Weights of a small transformer language model: vocabulary 8192, 5545 steps.
MLP neurons of a small language model. Each row is named by its layer, matrix (up: input weights) and neuron, and shows model dimensions 80-175. Each number is 500 + 40 x the weight over its row's rms, rounded and kept within 0 to 999. Numbers have three digits each.
Before each neuron's rows, "fires on" lists the tokens most often at its 100 highest values on Wikipedia text that the model never trained on.

fires on: "2", "1", "de", "0", "3"
L6.up714:536497450540605453581509492469558487478598497535514485510521548483514397484497479505511493503448511541567547536512537478465543503507484454438532515485600522494439603491463478505521530419518498496456533504492563526578482582417508487531474443407480476476542495485477472473485454485539475461

fires on: " and", " football", ",", " Division", "–"
L13.up359:530486441494588437529454524515474547490535531538514511519486478382531528446477515525512496476520476478500469471473468407490504510496522455511540509582453495478547521534493537547493520447501497508483456426543534553502466472519537501509519528570494487532501518689481427473558517527480525494

fires on: " as", "al", "ad", "h", "hi"
L12.up62:470541523474543492520519503518626505488488558487447522500424531512451483446484514549608477506486524545476463491550462494507477518458516443523485528497504463515402487498516544544463497489544437462454485486518476557464601458460526535477556456546448513516483487484469488571521514545529471417

fires on: " during", " from", " about", " continue", "ing", " working"
L15.up305:523574468466476515560541570519560506508546476464514526637500470494481469419490595569502565509483538514546481433475465457450519495467471519471519377538597536497469460496486497533508486472498444535455491471497517502440510413478496505512459510437500518499485518536477513499524537424534499493

fires on: "7", "0", "8", "3", "|", "4"
L12.up282:504561409509526476449459555489559514476506466518581519458461486534476507488531438522457496533491593525515515530480453497494455584486450516528517457550485500478423498473532510454499500509475485484509511516539580528524488530417521501471476545536509438479462453578568492465524505467558498505

fires on: ".", "re", "y", "ro", "ed"
L8.up563:487493512561559473511498497514491527482496518507482486526451486469443402542426547507540501556593504513538486555527464502444527538553483524560575505488508555559515538501463461480479520561510504425505511506512515502392495535527420515577535517470467464486413529466480579512498450563563465466

fires on: ";", " five", "5", "9", " four", " /"
L4.up393:431501457549553505453516535492485531523535454565524514551540541477473483507535449505491565530436550577520455494551497474442497485530425496483527489451512556579549556513479490553501519506540487474491495470495495540445525457464496492534531464407556493487539406569474562501495544537446495445

fires on: " |", "in"
L11.up111:541476507552502497511477517514474528552535511541520411481537554408489521528517575538505447521518527525528462499546504400500455429524475419558540547433511459544519550526516579633467527533544516486477496499494504462443513509495389482494524536477513508503415509529554497469492504497473433485

fires on: " it", " Ma", " game", " games", " It"
L5.up592:538470484594495419516560538516542503469501479516458495560566536451449494549526463508504535437489567519499504501536499489415558529454473511512528462513547424522553492529522478543469513446524417501429495521469493450509496469507509469497487441529540493498504506466529451476522530510490504455

fires on: ",", " a", ";", " San", " for"
L15.up484:425492499477507492501514575514506503512511529495484490464525471477505429478561509588528500483464511411536489501478501429514474492490569469559473500472475454584528551558506509451496487495518510444505439575481567435506467522480471449586522404491427499488443576492519580472483552516545518480

fires on: "0", "8", "2", "4", "5", "1"
L22.up103:487454517434477467556501524499523590524542480541525557523446581557565497487490586502413520478526475471510540479546451500486522515526543518545498576459550522534522559478472590506532546481523397420522443504520464528465530447451504484483543478525471378470558460495501494470486453590496480464

fires on: " of", " $", " than", " about", " over", " number"
L15.up762:442456535489455429586519513545495591482524500471515462452553543505533469519479458559479491523492492509499397484507531509475487452525413506463519489499535552500532507529514522518548500536487505509506464497496449495500485444465463487505550532473451504503534426489523488495558556464545452462

fires on: " ", " is", "'", "ry", " University"
L22.up340:469525510435495495540495499529484447505416445483535477453467510511508557506510541465524507495537531471501512481481536494412469602522473553482459522515508512476507496520421571565502496492488524452470472526535551530559528466555498491541501531474418437503523475533457518483473590483597453422

fires on: "th", "ci", "cle", "mi", " m", "l"
L11.up757:506529518539528513513496486510461508491517495481561461482514548422471487462547495478500571501489469407531470451454498483469501449405445492497513507544610463529560501468496557531528550450478463472463496533474597538513478501557450487496491412440508456455548466472456533478476518481490557454

fires on: "0", " C", "2", "6", "8", "5"
L22.up213:525492466427492491516514446521513513482493532550640572521501508550520478451469429524433535474515520495524508543501504601523589550468508405522549484478570541480443541434487568444502526437523497474479463533503514512481540464432504539480450422485500482478496504500477452477465460533574512474

fires on: " St", " over", "exp", " pro", " Santa", " off"
L5.up334:445523553526560490490450530514511503495496476469494513506511456491491429523479527470524489557547492494499496473469464425471497510423434446515529530531433482511489459553502520506474478503487409456416500511521614454520518497467469514543439516498520498444438551557479475515505544496525548475

fires on: " in", " and", " |", "\n", " a", " as"
L11.up103:489467493529509520439450562505498512444537531526603496587480512402515451516461502520562490541510574508495432440478498470482448469492471508509567539479551519513479559531481541563450443516582488462483440508456583459475501573498444515464540550449437519397495530559460592447491495429533477472

fires on: ")", "2"
L20.up383:484524464503453499517485579480583533434549508514535450403529474480531549471472442533515527534587546462456492557505430531425516545500456551491542527505528532472526544478442557484437482508489478542523434494526537507471540523555461480525553503569506503508468497467491478460470436485481479450

fires on: "0", "=", "2", "|"
L5.up114:478489473493479407577540564497522469449505440542538505512470471501509439534453480539533549467536501525539516503527500489507438503496452477577477446459501536475550431543432472564516387541542469475465457513489562456438488522506474474488504474527525426495461497483482544575517495513500533504

fires on: " It", " on", " |", " +", " to", ":"
L8.up278:443437451544476558476498552502460519427504499566547489525505571498523489502516468549435493516532527575544471494505485473412450498529506496493472507429534493589557561490479616531483532498551493497479482480504553485527502502440447502468576537466469497481541590558515538461494454527567503527

fires on: " |", ":", "aged", " than", " of", " was"
L15.up84:485510587469463524577463460486513638512479520518510474453521489481563444507500462528491494524569558582502538457514502516552522380495488398490504495477523489589485532534489549481475538414502524520498481498527460466594537432514429498533477545482482502449465503524516506453507480539528386426

fires on: " =", " |", ";", " re", "."
L5.up655:465542494500511536476490486493516536468520539492552520484543484488497425465508485603522582532508563559596433505521470434519487515523475422449479543480467459519470507524500551498490471512588533487504484488444514521450499532452439449462500509482457430491488493598520564506525479488515496473

fires on: "2", "3", "1", "S", "0"
L17.up604:463525468541489482573514603533542556475485423565450551500505422531458437496494479528517551497444498453476459529473526485507449536492478511451517491518455491469464461515483563492549491475581536515500465468543569497512420505504524584461509592517508452483404485557533517474511501530538602466

fires on: ",", " and", ";", "),"
L13.up48:500484468498511524510500550461528538510569494527492443522488561557508514462523531530529554484472471526520515470557490520501512565537482401500582475538476534613562556544443486557576439480505420512452506441541456445428486497493460468551468506552494523462467477480491464571597496453562563501

fires on: "ent", " Plan", "val", "ate", "ine", "2"
L6.up684:445476548539509482495433535512566586469484472541484485487499501547467473501511545479498572491484477533578548549459550507493515480521451509549501439473441470520529536586503565528527455512488511470528446565439516470475482503535498592508507484499441466436508525521443539507513444447537514478

fires on: "\n", " during", " and", "ing", "–", " was"
L20.up130:456506520479614501553519458505549527492545476514557513580435461480467476484498518539566481583475489507509522438495540486522519532547568471503518424493573498509565527466496463517514505488489443514490445503520550568402604493469477562466481561497485526550441531554573525524460503480502453471

fires on: " published", " At", " game", " games"
L5.up710:436506531541461521479561487490510479469516479546465499507496573428465499498513498487418499516472555523530469494529496443449529509473547496498476347526523457537423464508536473540501505504573515464511497541437525476461494552475499544511541472592468482553530542448541457438493439464467580539

fires on: "0", "–", "Relegation"
L4.up418:483544544540505537495485494493477471410503476540581513459486436566496488582465511555535546433514544553593498515499495435519481522515408512495419540504520487573509555514441540468544405432526495496455479496427501513535521497482520469471409501562461428551448483549490495486503384526473576454

fires on: "te", "ing", "7", " broadcast", "3", " W"
L11.up99:484366521475539445527491522493543549406520569544557449432460441466572487496534451570492528468510471572520478518622494474475509506412438483494398450528493497510582531464503457500533533552482499532518476479511430484511524513506496459467430456529462498486497479529506581487487510542543534508

fires on: " /", " •", " while", ":", "9"
L6.up285:485514510515506502489537516454523578516538410531567524487486543489446489470512444521536527551438503557514454503533494520468434450538454444508498501518534545520458491457504542518477535579595480500492424467503530476433585543470449440456536548497484502483478501543457584531508531551550507388

fires on: ",", ":", "-", "n", ")"
L15.up474:452520502538560551530513555493478576472490547474504517459481555576567489451593500467501505475486491533505457576527544496470414517447469495520447478528561482521433576452487500559532488589495508417542546531499522537423458481558509576567500458482443469440451542494434509448476464491430446481

fires on: " The", "The", " region", " area", " Trans"
L4.up39:464532534471487464445511522511502497525526505601521434511486534450400472509476524517597577479559546473601505464467520484515609476477469445535445574536462506536465458520507534502563480485521543467475501506548493518470490507570499578517499539518485529449444482610480523447542456503586511457

fires on: " of", "op", "th", "y", "dra"
L8.up624:496459562532528515581495572470451549481562448485447403538508553459552455506506483570485547468489450589522407509503507449449528521456497517516522415539543480506527492511449546499507467516533475513498534544486489457504558436474542496511466591519463469515514494526533617471546555468466510513

fires on: "0"
L5.up484:491478476495519477499519603579465552487476515559542481526541501522582492456489511515424516512506488473486443443498547525489503545468491545593459466524544470531555479558487525565573405539574483445438505525453475501503480516477520515545452475452501486535444496517500494552553499458541540553

fires on: "1", "2", "5", "–", "6", "0"
L4.up323:474489482524574508567445518512529500438552479540542477517480512465448413486545532546487543411591520560560509525554565482490516553494485469496521481535522518478496534502398450535510458464536479479503540491478487487425494507568477457421412439571472456476463492510466520468564423454524525481

fires on: ",", " or", " and", "),", " /"
L15.up718:488435526500485485441482525465507537488538578499497452544490557411517543519534499566574543488524456464520496442554446451513461492525492488479489432506538524490567515490508524550566476513514441533503473480544504529486526482505447476533516446461480539523458500589517459534553480516488496549

fires on: "-", "."
L22.up8:498480553529555580548499489501485522460492523528435461521454562454480463480545484549505501526469514493429475524502460486478501465504449446542496532462530560492509482472452576485536480465491512481512460477555517540421489536501488600546510431486494490521433563450533561536506458523435428516

fires on: " company", ".", "mann", " Kong", " Indian", " |"
L2.up346:538567445546512443520452529521647516422524478491545469560455480465503494500481481508506504496480501541588490481535549439545535515482483458498563487525450496515538542463466526441461430494527486522480467546494554538482481544555476522423523533522495452464502515499496495427539446470437477431

fires on: "\n", "==", " =="
L17.up483:570517521540512497495503592537529490448581530518503476502481514532552457514459490534451487511550537469541539490484534491569481514464469415557560452455512447505494540512452516601531480453535495492479485480462459484426571417460498498500445473487512447463484493523436503468540508530452462495

fires on: "6", "5", "0", " but", ":", "7"
L5.up115:476464438457479484502518555523507508512579474425558511492545464501506489459516478558485553470483535540494522600526456496469526505523451491511529471461575523543475595455500504536456525569510504394494520497554527528458511578386447563472505494509537471490498489520511455479500480519469526479

fires on: " St", " much", " off", " short", " mid"
L5.up738:397485570495505471508463473535500477494586498579473535507567480542571500490484526514506502521517468475515454472443479472523527573460455512521531488522509506512524485500480466559507488562510490422476434529481500550531500532422411528577442519445537440553505504517471538486536575496485546458

fires on: " |", " •", ",", " in", ":", ";"
L13.up360:448528441501522453438499539501533499515539487525506540543513550442469491507478491637539529543496525505547462447493519491513548472531531463518512507494485480555519571585518661544471533457555489469526466544489567501516498517469485496569567492525475482530486545573486486482464514456487509420

fires on: "-", "ri", "0", "6", " on", "3"
L4.up237:461495424447531542440483491528510528468492438530581515530519444524517433420489509494547519546478531531544477566532562523450465506477474538547557486565484554578476569469491494500567538476537440451554536536536513488456534493519443493409449476541434491589420487506534468480564499447545514484

fires on: "6", "3", "4", "0", "7", "5"
L15.up629:485464470512519491495473503513525482480504537567493518539524456483519434434509488541388623454495479528555492518537538492502507502469440479501429479521466576512514503482506437555533499482552453513499527512515485540440534472469483529465429417499509507448493460494497456481540488505540500551

fires on: "\n", " all", "0"
L5.up583:530478460523481497556501552601526487470498511594566529567523488554565468522432535535502487486527511536536486518495472464537480565487424486571503414499495456556524467553431487562536406538535515520436503499455487529476529506501465484516455479460462531517466446533481470509493459540526560484

fires on: "1", "ur", "g", "k", "dr", "r"
L11.up487:460505456515540529539517504483561448530526549486519514525447491482467459495467544467489511486535520599550499526528541519462497497372519501450476493550474492535538538510387527500480568461530485453536489532447484522514464457497549523594505599486496468546571394571483533456494581540533479518